Weights of a small GPT-style language model, trained from scratch on English Wikipedia: 2 heads of 64, vocabulary 4096.
MLP neurons of a small language model. Each row is named by its layer, matrix (up: input weights; down: output weights) and neuron, and shows model dimensions 80-143. Each number is 50 + 12 x the weight over its row's rms, rounded and kept within 0 to 99.
After each neuron's rows, "fires after" lists the tokens most often just before its 100 highest values on Wikipedia text that the model never trained on. A number after a token or word is its count.

L7.up239:39 43 22 47 43 50 71 59 49 60 45 49 78 42 59 54 46 66 61 48 36 27 54 57 35 55 45 40 63 54 49 59 53 47 43 60 56 39 63 47 58 54 47 55 62 50 43 53 50 29 52 37 52 45 40 61 51 46 61 44 72 67 60 42
L7.down239:64 44 58 69 61 62 43 37 51 53 52 48 50 35 46 49 73 53 59 55 52 24 40 60 40 46 88 54 54 42 49 33 64 45 52 55 58 61 45 26 56 36 63 50 57 16 57 27 49 49 55 45 70 56 73 61 55 39 56 27 54 54 62 35
fires after: "," 23, "." 18, "9" 9, "5" 7, "4" 6, "1" 5

L8.up402:57 51 55 62 52 43 58 42 38 35 50 49 62 63 46 45 58 18 46 63 35 39 37 63 40 51 59 57 44 13 56 44 53 52 65 40 60 54 54 52 49 66 58 53 42 61 55 67 41 48 62 59 55 43 50 77 68 37 63 42 53 41 49 59
L8.down402:46 40 40 56 39 51 46 46 58 50 39 52 55 35 42 67 47 49 56 48 44 33 67 40 36 61 57 36 65 53 56 51 71 60 74 46 21 51 61 46 31 59 52 45 54 57 58 65 46 63 26 51 47 48 61 48 54 54 42 47 58 57 64 47
fires after: " H" 31, "h" 23, "H" 6, "an" 6, " North" 4

L4.up582:46 65 41 30 67 38 49 46 41 37 51 56 66 61 51 51 47 33 49 49 17 45 47 51 55 32 42 52 25 34 56 51 27 68 44 58 51 39 39 60 32 58 37 57 54 51 35 55 42 56 69 39 53 58 52 43 39 46 42 38 62 50 68 58
L4.down582:26 32 38 49 59 45 70 39 63 42 64 37 78 50 41 43 53 73 41 63 83 51 52 48 41 47 57 33 57 40 41 42 52 38 38 52 61 51 52 44 51 60 63 36 55 53 53 51 63 53 43 59 50 56 37 61 54 53 34 57 37 49 62 40
fires after: "-" 43, " High" 7, " fac" 5, " re" 5

L7.up233:58 30 27 44 32 60 62 50 49 56 57 63 56 54 63 43 26 47 23 56 42 58 57 62 65 60 33 48 45 33 61 42 53 38 44 55 40 21 51 55 53 41 45 43 49 51 46 58 59 46 66 41 31 29 45 41 50 48 41 40 47 63 28 66
L7.down233:65 51 41 66 45 60 42 67 34 24 45 41 60 50 48 29 74 60 56 44 59 44 57 46 34 53 40 42 35 65 56 65 52 60 52 49 37 32 54 42 36 57 65 56 46 40 43 62 47 39 60 44 36 64 77 67 52 39 50 48 49 50 50 47
fires after: "." 15, " B" 14, " as" 11, "," 8, " f" 7, "B" 7

L4.up243:47 60 62 39 35 65 47 63 42 26 68 34 35 57 77 53 57 60 66 37 47 34 58 49 44 49 43 87 35 67 57 56 54 51 67 72 60 44 63 59 40 38 40 64 41 57 49 62 57 43 47 61 36 77 69 59 64 25 28 35 55 48 41 54
L4.down243:70 63 43 66 51 35 58 47 71 40 52 41 70 43 67 40 56 53 38 54 32 38 51 29 67 58 58 55 51 47 53 48 58 46 40 76 60 54 43 48 51 70 38 63 54 52 53 47 47 30 64 39 46 62 25 54 55 53 63 48 37 46 51 56
fires after: "-" 41, "_{" 14, " \"" 11, " (" 6, " sup" 5

L3.up588:60 55 29 72 47 50 63 56 55 50 37 52 56 55 28 53 27 24 66 72 65 56 37 40 52 27 51 56 63 64 54 52 42 71 51 66 40 27 53 53 50 30 22 66 47 54 45 51 65 37 74 23 46 61 61 65 36 25 36 44 67 54 58 54
L3.down588:61 55 48 58 64 51 50 45 49 39 36 35 47 56 38 38 66 38 60 27 56 72 52 39 59 36 61 53 53 71 69 42 45 63 31 45 54 40 38 59 45 40 33 68 43 49 50 35 57 34 60 41 50 59 53 43 73 20 60 67 71 43 53 45
fires after: " " 39, "-" 9, "0" 9, "°" 9, "+" 5, "5" 4

L4.up317:46 56 56 42 48 63 66 60 48 39 38 01 51 45 25 64 39 83 39 55 52 39 58 40 71 62 37 43 44 37 71 59 44 55 41 35 64 32 46 51 66 57 66 82 64 47 50 27 44 37 64 67 28 58 46 34 57 59 47 45 47 58 40 61
L4.down317:45 46 46 43 41 36 58 44 61 67 40 65 34 52 56 64 41 47 58 45 52 37 44 38 65 68 57 41 32 62 62 64 54 61 69 56 28 47 46 57 60 49 43 40 73 57 40 46 48 06 32 78 59 56 64 29 43 60 65 54 59 65 64 50
fires after: "\n" 18, "-" 10, " \"" 9, "\\" 9, " S" 7, " (" 6

L7.up129:37 42 61 34 46 27 53 76 42 39 50 39 54 45 39 36 53 40 51 65 59 64 45 39 52 65 62 52 50 54 47 27 64 51 49 41 54 44 45 27 48 42 51 54 49 39 50 54 55 45 46 44 41 68 48 51 34 56 80 29 52 36 48 40
L7.down129:62 39 60 62 52 76 68 45 77 69 58 42 40 49 60 40 73 59 46 51 58 63 52 69 38 40 45 50 62 45 65 63 50 42 68 43 56 54 49 50 48 63 59 35 70 52 54 34 54 44 56 51 49 51 57 45 56 57 35 58 68 60 56 52
fires after: " " 81, " S" 9, " L" 5

L4.up273:32 53 55 46 50 50 53 72 46 51 65 47 50 35 45 33 46 30 50 35 63 49 64 49 21 69 63 51 50 57 55 43 25 42 77 48 41 58 69 57 63 56 48 63 58 45 60 60 53 32 32 43 50 69 47 61 32 27 51 39 35 36 34 41
L4.down273:36 56 69 69 36 37 37 45 54 36 49 78 55 44 59 63 73 67 40 64 61 44 62 45 65 33 40 44 47 40 62 57 50 54 56 52 64 71 48 42 44 74 54 54 42 40 69 50 46 60 41 43 61 17 33 35 70 40 57 53 48 51 35 33
fires after: "T" 23, " T" 19, "W" 8, " t" 7, " W" 6

L4.up236:57 66 25 37 33 64 62 57 49 54 32 25 54 54 54 42 42 52 55 50 25 55 54 68 46 72 66 63 60 34 48 54 52 62 45 57 51 55 53 56 37 38 50 74 70 60 39 50 75 64 70 53 38 49 57 65 39 18 42 51 51 30 64 60
L4.down236:65 21 51 45 64 62 63 47 23 61 66 59 56 48 54 52 31 49 50 27 45 58 60 67 55 38 50 37 50 36 45 54 50 54 37 41 33 48 66 52 48 39 70 44 50 67 31 37 68 46 42 40 55 44 88 67 37 58 37 39 52 40 52 63
fires after: " (" 38, "-" 28, "°" 11, "/" 5

L4.up461:61 43 62 46 49 66 68 59 35 46 55 13 58 36 38 64 54 43 42 70 48 58 51 58 38 26 65 62 52 28 49 50 18 62 54 43 60 55 70 51 38 28 33 43 69 33 34 48 41 62 64 57 42 50 79 62 42 35 36 40 54 53 52 49
L4.down461:50 52 54 48 62 42 54 45 48 58 51 52 48 41 54 45 63 45 61 54 45 54 42 53 51 62 65 59 50 42 50 66 45 32 74 47 45 27 36 62 56 47 32 70 26 62 45 59 42 36 63 60 49 33 52 61 29 12 48 66 71 44 43 45
fires after: "-" 56, "\\" 9, " up" 6, "0" 6, " dis" 4, " re" 4

L6.up130:65 54 20 72 43 27 51 32 49 45 68 47 36 66 50 44 33 49 39 56 42 79 71 49 42 36 39 62 59 13 42 46 48 53 62 49 41 43 33 53 48 31 41 41 66 46 49 44 65 73 45 36 33 40 53 63 45 76 67 33 38 44 46 57
L6.down130:57 41 60 57 58 55 51 40 41 41 41 64 63 30 32 67 45 37 30 34 44 34 61 47 63 60 31 42 26 58 52 54 68 57 64 50 35 48 49 38 51 48 59 45 37 48 57 52 43 67 66 44 33 23 48 54 17 63 40 38 72 53 39 50
fires after: " B" 29, " Gr" 6, " b" 6, "er" 6, " f" 5

L9.up561:67 43 28 45 61 24 56 53 35 63 64 56 34 49 63 55 42 49 38 51 60 57 52 43 61 52 75 10 54 41 58 33 77 47 63 40 63 50 51 61 57 43 43 65 56 47 46 46 40 39 49 53 53 56 66 45 55 42 68 48 59 50 42 38
L9.down561:54 45 60 37 57 43 20 59 40 39 25 40 36 49 50 61 28 77 36 42 51 55 63 50 50 36 32 47 51 34 33 37 52 34 59 63 34 57 58 51 35 68 62 44 61 49 59 39 50 44 44 57 51 70 57 36 56 70 70 59 40 49 49 55
fires after: "0" 17, "5" 10, "3" 10, "8" 9, "6" 7, "1" 7

L11.up575:30 45 56 50 69 36 50 46 42 37 50 54 35 56 43 46 48 51 51 48 55 65 65 49 51 56 44 57 54 62 50 67 49 40 59 59 47 46 29 45 61 28 39 55 58 67 43 47 61 40 45 43 52 34 65 60 38 27 53 71 52 47 55 58
L11.down575:56 50 57 57 54 61 55 57 61 47 66 35 41 78 56 52 33 47 46 52 49 53 46 31 55 42 41 53 57 60 46 35 59 52 38 44 40 58 68 32 56 65 41 45 35 49 47 38 44 22 52 57 41 67 57 62 49 37 70 52 18 50 58 41
fires after: " |" 28, "2" 11, " San" 10, "1" 7, ";" 4, " " 4

L6.up456:55 68 49 40 44 52 59 34 48 53 61 59 62 66 60 50 61 64 61 49 49 55 51 61 39 56 59 44 38 60 54 58 55 41 54 46 40 57 38 52 40 41 63 56 43 60 61 47 45 41 42 45 31 52 51 47 53 65 36 49 73 31 36 57
L6.down456:67 49 46 36 65 55 75 62 63 05 35 56 46 38 59 50 64 52 63 64 41 51 38 56 30 36 52 44 66 60 51 54 49 41 49 68 58 39 28 38 40 45 68 44 51 60 43 47 74 56 50 49 54 43 65 41 62 51 29 39 60 51 57 67
fires after: "1" 22, "9" 16, "2" 16, "0" 12, " " 10, "-" 4

L7.up374:39 57 52 60 48 49 60 53 55 38 54 34 49 25 26 18 45 34 60 33 70 57 52 51 44 75 54 52 54 23 39 38 59 29 61 53 63 43 31 31 63 31 31 51 55 39 65 36 34 71 55 77 53 50 52 31 40 46 69 49 49 54 41 37
L7.down374:62 57 39 39 55 42 46 46 61 59 74 40 44 56 53 43 48 41 81 49 58 41 50 62 29 60 45 46 58 57 54 42 56 42 49 31 56 81 51 42 57 33 34 52 68 56 45 40 62 42 53 47 69 43 53 47 50 58 58 43 60 62 67 47
fires after: " w" 12, " c" 12, " b" 12, "\\" 6, " U" 6, " ob" 5

L4.up181:41 53 41 40 39 47 57 35 68 49 54 61 43 58 44 50 62 31 34 45 33 36 40 64 65 55 57 57 46 41 55 38 47 65 45 61 50 35 49 60 44 49 38 55 47 53 49 66 67 58 59 42 63 41 63 65 47 49 50 37 55 32 33 47
L4.down181:31 69 51 49 45 49 59 43 67 43 44 46 63 37 62 56 55 63 39 44 44 31 53 61 40 40 54 41 37 50 43 46 65 65 43 48 62 65 53 76 59 29 62 47 72 43 50 42 59 33 38 33 24 27 39 55 32 46 57 42 68 44 42 63
fires after: " b" 35, " B" 22, "att" 4, " W" 4, " A" 4

L6.up103:76 37 45 42 44 61 49 48 41 40 62 41 41 41 57 17 42 60 34 47 51 58 33 38 62 43 41 51 55 34 51 26 61 49 53 40 60 35 32 60 52 58 34 54 49 55 68 74 71 46 52 56 60 49 61 43 60 31 55 59 53 45 38 52
L6.down103:56 47 49 53 45 47 78 26 56 63 42 50 52 43 56 41 69 72 64 41 37 54 65 60 68 50 44 37 49 57 52 52 42 47 36 48 42 48 34 64 63 34 44 47 54 65 66 49 44 53 45 26 49 49 77 34 67 49 62 42 30 60 36 71
fires after: " H" 22, "6" 15, "7" 12, "H" 8, " R" 8, "8" 6

L4.up218:50 49 53 46 48 40 47 65 60 57 38 42 53 53 59 64 54 54 51 30 43 48 31 64 37 61 38 57 55 50 63 52 49 54 42 59 48 33 26 68 41 42 30 84 65 45 55 40 53 70 45 61 64 42 48 37 56 50 67 43 81 49 61 35
L4.down218:19 37 47 42 63 54 50 38 46 81 53 59 55 70 31 58 46 53 40 53 67 36 57 61 39 48 42 55 48 34 42 44 44 61 29 65 63 27 66 34 46 31 50 64 60 41 54 37 48 61 55 36 44 55 43 53 42 54 60 62 50 52 71 47
fires after: "," 40, "9" 9, " where" 7, " and" 4

L4.up430:62 31 47 45 39 72 34 47 48 48 52 27 60 44 55 48 48 55 59 50 39 42 43 45 49 58 52 67 58 45 41 38 37 53 61 45 42 54 59 45 50 39 38 64 43 66 41 79 40 50 46 45 52 64 55 87 40 39 56 43 54 44 43 44
L4.down430:57 44 45 47 54 63 56 52 38 23 43 74 58 44 66 55 47 64 55 51 60 37 44 41 61 38 50 43 55 43 46 40 44 23 54 61 62 33 45 49 59 57 46 57 82 53 39 57 63 42 60 46 58 51 52 65 42 43 68 41 30 32 46 35
fires after: "-" 27, " Con" 8, " un" 6, " he" 6, "aw" 4, " the" 4

L9.up477:56 58 47 54 57 23 49 55 50 58 48 60 32 55 49 55 48 44 61 54 62 44 50 46 69 30 72 52 78 41 58 56 64 58 61 61 47 43 57 55 42 52 56 46 51 49 43 29 54 58 42 56 33 58 51 60 34 52 66 39 61 18 48 54
L9.down477:54 39 39 58 49 39 50 48 51 40 53 78 50 64 42 34 52 67 27 44 39 65 45 40 50 70 44 46 53 53 38 59 42 25 35 29 58 47 62 50 40 66 62 63 44 68 42 41 52 47 56 43 40 45 55 50 55 62 55 42 55 39 26 34
fires after: " p" 16, " S" 12, " P" 8, " in" 7, " de" 6, " l" 6

L8.up367:62 55 24 49 39 32 42 53 54 46 32 65 61 50 52 31 47 42 55 38 58 41 51 53 59 35 58 59 62 41 56 58 77 61 46 60 53 47 55 36 30 56 59 57 35 57 58 44 40 49 81 41 47 51 19 69 56 41 59 57 76 60 55 60
L8.down367:49 45 64 40 73 50 49 62 49 65 40 50 51 48 68 63 40 50 60 47 35 25 49 40 68 39 63 45 44 40 36 55 57 41 52 51 76 64 44 35 56 51 45 49 53 70 63 42 37 38 62 52 49 41 34 38 49 41 47 44 53 49 58 44
fires after: " a" 20, " the" 17, " The" 5, " em" 4, " ch" 4

L8.up167:51 31 35 52 61 39 41 54 46 44 56 46 77 38 32 28 52 52 64 52 23 24 44 39 49 58 58 58 64 52 60 46 55 59 43 31 36 62 40 47 58 39 49 35 43 48 30 31 44 49 81 62 45 52 58 64 54 60 42 57 70 60 56 58
L8.down167:27 55 54 49 59 59 42 49 28 57 49 70 25 59 61 61 43 66 30 61 79 53 58 48 58 53 57 53 61 47 51 52 74 44 44 40 78 46 53 33 54 45 52 37 59 61 42 56 48 48 61 41 42 62 84 38 70 57 56 49 32 54 48 54
fires after: " in" 21, " of" 18, ";" 10, " a" 8, " the" 5, " from" 4

L4.up16:59 53 62 31 54 62 56 46 32 57 64 57 54 57 51 37 52 56 27 47 52 69 53 39 56 62 59 52 69 39 53 37 63 74 42 56 54 42 44 30 31 45 47 68 49 55 47 36 59 49 35 36 48 62 55 70 53 75 44 37 68 46 46 51
L4.down16:60 31 38 43 46 53 49 44 49 47 48 25 66 62 59 69 43 44 55 38 67 59 62 72 57 59 41 44 59 51 73 43 62 46 52 67 40 40 25 56 62 50 33 51 56 70 63 41 54 47 46 55 51 50 34 54 47 33 51 57 45 30 41 55
fires after: "S" 15, " S" 13, " s" 9, " (" 9, " qu" 4

L6.up390:45 47 62 62 36 50 46 42 56 43 54 51 39 54 39 40 49 62 46 45 49 46 55 34 62 56 52 50 36 54 53 45 46 69 39 43 57 44 23 37 52 29 55 55 47 47 58 59 51 51 44 33 33 70 39 62 44 55 64 34 67 52 49 55
L6.down390:36 15 38 70 32 43 49 44 51 49 69 58 33 56 52 48 45 50 50 57 56 35 49 50 39 44 62 20 40 59 61 52 42 60 52 48 41 50 59 49 30 59 63 64 59 42 53 50 64 47 55 61 39 39 59 32 64 51 56 58 29 73 55 68
fires after: " Ar" 16, " St" 12, " R" 9, "m" 6, " sc" 5, " God" 5

L7.up192:55 33 51 70 49 39 58 53 44 40 57 38 53 42 44 46 57 42 59 58 44 61 48 49 47 71 60 40 56 56 44 65 50 55 60 56 54 48 58 58 52 27 65 40 59 53 41 29 49 41 43 45 58 43 51 63 38 48 83 48 43 57 23 38
L7.down192:49 49 57 52 45 42 51 44 42 68 53 41 48 43 19 64 72 45 54 51 67 44 63 45 66 51 44 63 44 48 58 55 55 47 48 43 57 44 69 64 70 27 48 54 37 23 53 57 43 57 50 52 50 27 64 27 60 56 45 27 71 55 50 54
fires after: " S" 18, " C" 11, " L" 10, "r" 7, " cl" 5

L7.up263:44 54 35 51 40 43 50 53 65 52 54 47 56 54 29 61 21 37 53 49 49 65 43 48 44 68 59 61 44 40 68 43 46 70 27 69 48 45 26 47 57 40 43 42 67 43 50 75 63 54 55 45 32 31 23 57 32 63 73 40 63 61 44 41
L7.down263:50 52 49 58 36 45 51 61 67 40 61 35 67 53 34 44 33 68 60 48 62 32 42 49 41 52 44 65 46 31 37 41 42 45 39 40 44 61 47 42 52 40 59 52 50 62 36 57 55 35 52 59 75 51 50 53 31 59 37 71 73 46 63 68
fires after: " St" 23, " S" 10, " B" 9, " R" 6, "B" 4

L7.up37:42 52 66 49 54 56 56 51 47 44 42 43 59 64 53 50 74 42 39 71 57 55 64 56 46 47 61 61 48 43 61 72 46 43 49 52 53 47 42 54 41 30 53 46 41 68 58 45 53 48 45 47 62 49 49 32 66 21 38 47 61 43 70 68
L7.down37:52 43 41 62 62 76 37 57 23 57 70 46 57 44 50 29 57 59 55 37 54 48 62 55 49 46 48 51 41 65 64 65 32 51 37 43 42 45 64 55 48 42 74 49 47 32 59 48 55 54 59 36 68 66 38 74 50 33 26 39 47 69 44 44
fires after: "2" 26, "–" 14, " se" 11, " An" 8, " League" 6, " " 5

L4.up403:52 72 46 37 51 65 54 56 48 33 64 30 37 62 43 50 58 59 59 42 47 46 64 30 72 40 30 54 42 43 68 52 49 51 37 56 55 59 58 41 24 44 38 64 36 58 55 61 52 48 60 60 71 45 47 25 46 67 45 38 39 40 33 44
L4.down403:37 64 51 62 44 47 55 58 33 51 51 62 57 71 69 46 50 69 37 54 60 35 48 44 60 42 32 52 79 40 47 50 37 48 66 54 29 54 49 56 48 36 52 61 54 43 16 36 51 43 45 49 66 53 70 36 35 64 35 39 51 50 48 59
fires after: "-" 35, " S" 15, " K" 12, "S" 9, "/" 4, " (" 4

L7.up149:39 51 54 47 30 52 38 42 56 44 46 46 37 53 55 52 38 51 54 37 51 45 40 44 28 37 44 59 60 63 58 53 85 60 82 62 56 47 63 65 37 54 50 48 55 38 64 41 52 79 56 60 55 42 59 57 49 47 67 58 63 40 50 47
L7.down149:64 75 43 28 34 33 55 46 56 35 51 33 55 48 50 63 28 48 59 42 63 41 58 56 46 31 38 42 55 56 31 50 65 30 57 48 47 74 60 56 38 38 45 65 45 52 40 50 58 32 56 52 49 58 58 71 45 45 60 56 69 65 73 36
fires after: " m" 24, " p" 8, " Ch" 8, " P" 6, "v" 6, " V" 5

L6.up416:57 38 52 37 48 05 57 62 56 34 70 55 43 28 58 46 83 60 74 49 56 57 40 53 46 59 44 71 61 48 45 33 57 50 38 36 52 35 32 56 57 45 36 58 39 36 68 45 51 56 55 50 38 54 46 49 51 51 59 70 64 49 52 48
L6.down416:47 55 33 47 46 58 50 48 35 37 55 40 59 69 55 62 55 58 64 46 33 38 42 56 40 59 40 49 47 56 57 66 66 56 62 58 64 45 51 63 37 37 60 49 30 46 37 57 44 46 34 67 27 54 61 48 35 44 48 66 36 53 53 61
fires after: " B" 14, " M" 11, "E" 7, " Mo" 7, " P" 6, " m" 6

L6.up487:59 62 31 63 51 26 47 61 45 56 52 57 60 52 49 48 63 73 42 46 51 41 54 68 50 37 47 49 49 75 61 77 50 40 50 82 25 35 46 52 43 45 45 37 55 61 62 30 44 37 54 60 50 58 59 43 36 50 44 71 60 35 25 44
L6.down487:55 50 68 37 44 41 63 52 43 48 60 40 38 47 53 44 46 51 49 62 44 72 31 46 27 36 44 55 27 43 69 58 78 53 45 52 71 87 56 46 37 30 37 62 51 67 44 57 45 49 39 39 61 43 58 56 61 62 79 51 55 56 48 32
fires after: " " 27, "-" 10, " I" 6, " U" 5, "\\" 4, "0" 4

L9.up248:41 35 37 60 42 52 55 55 63 25 51 54 47 51 55 43 36 27 54 54 56 40 48 41 46 82 43 31 61 45 39 48 73 37 49 53 56 41 39 68 55 34 45 64 57 58 42 57 64 44 39 32 40 62 50 60 62 38 49 62 63 59 26 62
L9.down248:56 61 34 65 44 44 35 62 55 49 54 46 43 31 38 79 60 53 44 40 31 68 44 55 61 55 68 56 60 53 52 47 61 53 48 51 35 43 79 40 69 31 58 49 63 51 11 51 45 38 54 65 52 41 54 43 63 52 39 50 71 52 55 28
fires after: "," 28, "." 11, "ph" 11, "^{" 8, "ow" 4

L8.up108:52 41 52 46 49 50 52 51 32 37 60 44 76 45 52 46 47 61 26 63 43 45 65 52 66 61 49 39 37 61 52 64 51 58 55 57 26 58 65 37 35 59 46 51 49 52 61 36 65 53 80 50 28 56 78 53 47 42 52 55 40 39 62 63
L8.down108:56 53 39 44 41 41 59 26 76 46 52 37 25 35 65 48 51 41 34 46 38 33 44 59 62 48 34 39 53 62 47 53 70 55 75 55 49 66 53 56 50 35 39 37 53 30 70 55 54 50 37 56 43 67 51 46 48 56 48 40 50 76 63 73
fires after: "." 35, "″" 10, "°" 6, " Al" 4

L7.up116:43 39 37 46 27 51 65 56 37 50 57 56 50 50 42 63 63 62 35 56 50 46 55 53 84 58 41 32 54 65 31 64 65 39 60 66 46 61 51 45 44 37 41 54 65 52 39 55 65 72 75 58 30 56 55 66 28 56 53 52 35 65 48 51
L7.down116:47 67 66 70 44 36 52 35 73 37 20 22 35 41 43 40 42 32 45 61 59 51 45 48 53 51 51 54 37 47 41 48 45 65 42 50 52 42 64 44 49 62 54 67 51 54 55 58 39 37 32 60 47 41 30 48 44 48 55 63 38 73 74 45
fires after: "°" 22, "." 20, " there" 9, "lev" 5, " inst" 4

L7.up163:54 53 42 59 58 19 55 52 60 45 59 46 50 51 61 75 34 21 38 46 59 33 36 49 41 58 30 60 52 24 39 41 67 54 49 38 62 33 39 44 60 35 56 58 63 50 50 47 53 64 56 53 62 30 50 50 55 37 73 46 56 51 53 43
L7.down163:58 53 58 56 51 67 45 43 60 52 41 70 50 63 49 52 44 46 32 60 69 56 53 52 59 39 51 68 47 52 48 37 52 31 18 35 56 40 37 29 66 33 51 61 56 45 51 39 45 49 36 46 74 49 43 51 33 40 53 44 56 52 44 42
fires after: " b" 17, " B" 17, "3" 10, "w" 6, " R" 6

L6.up500:65 56 54 69 72 57 44 45 72 20 28 46 63 47 71 43 51 41 40 14 52 43 43 64 36 60 68 66 57 44 41 32 62 57 58 56 41 58 48 43 34 73 64 52 45 51 34 59 39 53 59 60 53 21 33 72 49 60 53 58 60 43 42 53
L6.down500:48 25 52 52 72 41 49 35 56 39 61 34 71 56 51 44 65 55 76 63 46 50 49 51 36 72 62 47 53 50 36 42 51 50 32 68 52 70 41 62 34 40 36 34 68 62 56 57 57 50 57 40 44 43 50 54 50 41 38 52 73 72 37 41
fires after: " H" 14, " th" 11, " h" 9, "H" 6, "ow" 5, " Ro" 5

L9.up409:39 33 36 60 62 24 52 50 53 47 59 60 60 49 38 42 59 44 47 31 53 56 47 46 56 51 39 47 34 47 51 47 65 34 70 47 51 70 51 61 59 54 47 71 49 46 64 55 33 32 38 51 56 76 40 27 50 32 52 71 65 48 33 51
L9.down409:54 42 47 62 34 55 61 46 54 56 42 65 40 56 61 60 31 67 51 42 52 45 49 67 51 34 54 45 52 63 29 48 28 56 40 60 51 29 60 36 19 43 63 36 35 44 39 35 56 59 59 39 43 50 65 54 26 48 44 50 59 38 63 35
fires after: " T" 21, " Sh" 18, " H" 6, "T" 5, "ip" 5

L9.up481:79 47 38 43 40 23 47 60 35 50 47 58 42 39 39 43 51 65 48 52 45 53 44 46 66 56 39 47 30 56 30 41 61 45 33 50 42 50 51 56 60 81 37 43 58 47 53 59 46 36 77 59 31 43 62 74 62 45 73 57 35 54 52 47
L9.down481:37 53 54 53 37 48 69 48 44 37 67 63 48 67 38 37 51 36 45 62 43 57 59 43 30 28 21 74 43 43 36 62 54 34 47 67 57 49 31 50 56 60 71 67 42 54 44 25 67 30 49 39 43 57 68 37 48 55 49 57 46 54 32 53
fires after: " B" 22, " b" 12, " m" 8, " G" 8, " g" 7, " L" 5

L4.up524:60 29 35 43 34 58 47 51 45 49 44 63 48 62 37 42 30 43 45 43 29 58 56 52 57 46 60 60 41 31 46 54 47 62 49 45 60 55 45 53 52 44 49 49 58 70 35 65 35 47 83 48 44 49 50 76 28 60 32 38 56 31 58 48
L4.down524:40 52 69 52 47 52 38 53 57 42 53 52 58 41 34 37 34 44 57 29 33 39 68 48 48 61 56 48 45 41 36 48 62 56 53 24 44 64 75 49 57 40 53 34 61 64 48 50 39 32 78 37 37 49 57 52 19 67 33 37 57 45 41 50
fires after: "-" 43, " b" 9, " B" 5

L3.up289:28 65 19 55 32 43 45 36 36 47 50 54 68 54 42 47 51 64 52 52 33 31 53 42 41 43 54 53 55 46 65 48 70 44 42 58 09 63 60 45 35 46 51 41 65 37 48 51 64 35 65 42 48 56 56 47 63 40 31 34 52 48 38 58
L3.down289:35 47 49 45 57 40 39 35 41 62 49 59 37 69 52 56 30 57 21 41 59 57 49 39 24 48 56 62 53 32 19 57 45 66 43 41 73 35 38 65 58 45 21 27 46 51 48 55 49 43 34 59 58 67 52 48 65 56 40 78 56 48 42 55
fires after: "," 42, " &" 8, "n" 5, "." 5, "[" 4

L6.up606:48 31 37 46 52 61 65 40 35 41 71 31 61 57 42 50 49 26 57 39 67 37 49 53 49 71 63 59 51 37 58 59 55 74 62 42 42 62 49 38 40 39 38 43 42 65 33 52 57 50 61 37 58 45 37 64 57 52 66 39 55 39 31 62
L6.down606:51 38 45 55 30 63 53 65 86 49 63 39 52 49 53 50 47 48 54 50 52 63 43 60 51 39 48 18 63 50 56 85 50 53 51 58 43 50 67 31 58 59 48 51 46 53 45 42 44 52 64 43 29 52 53 44 58 48 52 50 65 52 36 39
fires after: " " 27, " (" 14, " Sc" 8, "1" 7, " s" 5

L8.up639:53 66 51 18 50 44 42 49 55 61 34 66 71 57 35 49 60 60 28 47 63 49 53 36 48 64 40 52 47 48 62 50 66 51 48 57 46 57 46 50 58 54 17 68 47 74 73 56 40 45 56 37 37 44 31 62 24 63 53 41 54 46 47 21
L8.down639:62 61 60 54 57 54 46 38 35 50 62 50 48 82 41 58 52 43 56 44 63 32 34 49 50 57 44 55 62 69 71 65 24 23 48 55 60 78 56 49 66 40 46 50 64 64 50 25 61 31 60 51 53 43 45 69 45 71 56 28 51 53 50 37
fires after: " the" 28, " a" 8, " s" 7, " Az" 6, " T" 4, " S" 4

L8.up48:33 56 36 53 52 37 69 64 52 60 59 43 55 48 60 57 66 70 56 41 48 65 58 66 32 65 66 63 72 54 44 40 46 46 44 42 62 59 39 47 57 60 38 41 63 47 50 58 35 44 45 57 65 50 47 39 52 27 68 54 39 43 48 51
L8.down48:25 40 61 41 45 40 53 44 57 72 54 28 56 40 60 59 54 44 62 46 80 56 52 51 26 52 49 25 57 61 44 50 48 64 57 40 22 69 62 53 39 26 57 58 46 60 47 68 61 61 39 44 34 54 27 57 36 61 53 62 59 70 59 53
fires after: "\\" 23, "-" 17, " w" 8, " pro" 6, "–" 5

L6.up596:72 35 43 67 25 42 48 51 47 42 58 59 41 70 72 45 51 48 50 41 49 43 46 50 53 40 63 68 50 59 41 34 64 57 66 43 50 38 53 46 57 27 29 43 11 57 38 58 51 66 43 37 45 58 61 69 56 49 51 47 40 50 51 53
L6.down596:43 38 80 40 49 55 15 61 41 56 38 54 42 54 55 50 66 48 48 34 68 48 67 49 67 33 61 18 43 55 38 36 64 40 54 32 49 42 67 38 41 47 50 47 53 50 56 52 27 48 50 40 45 39 62 46 60 72 70 43 51 52 51 39
fires after: " B" 44, " b" 23, "al" 10, "B" 6, " Ser" 4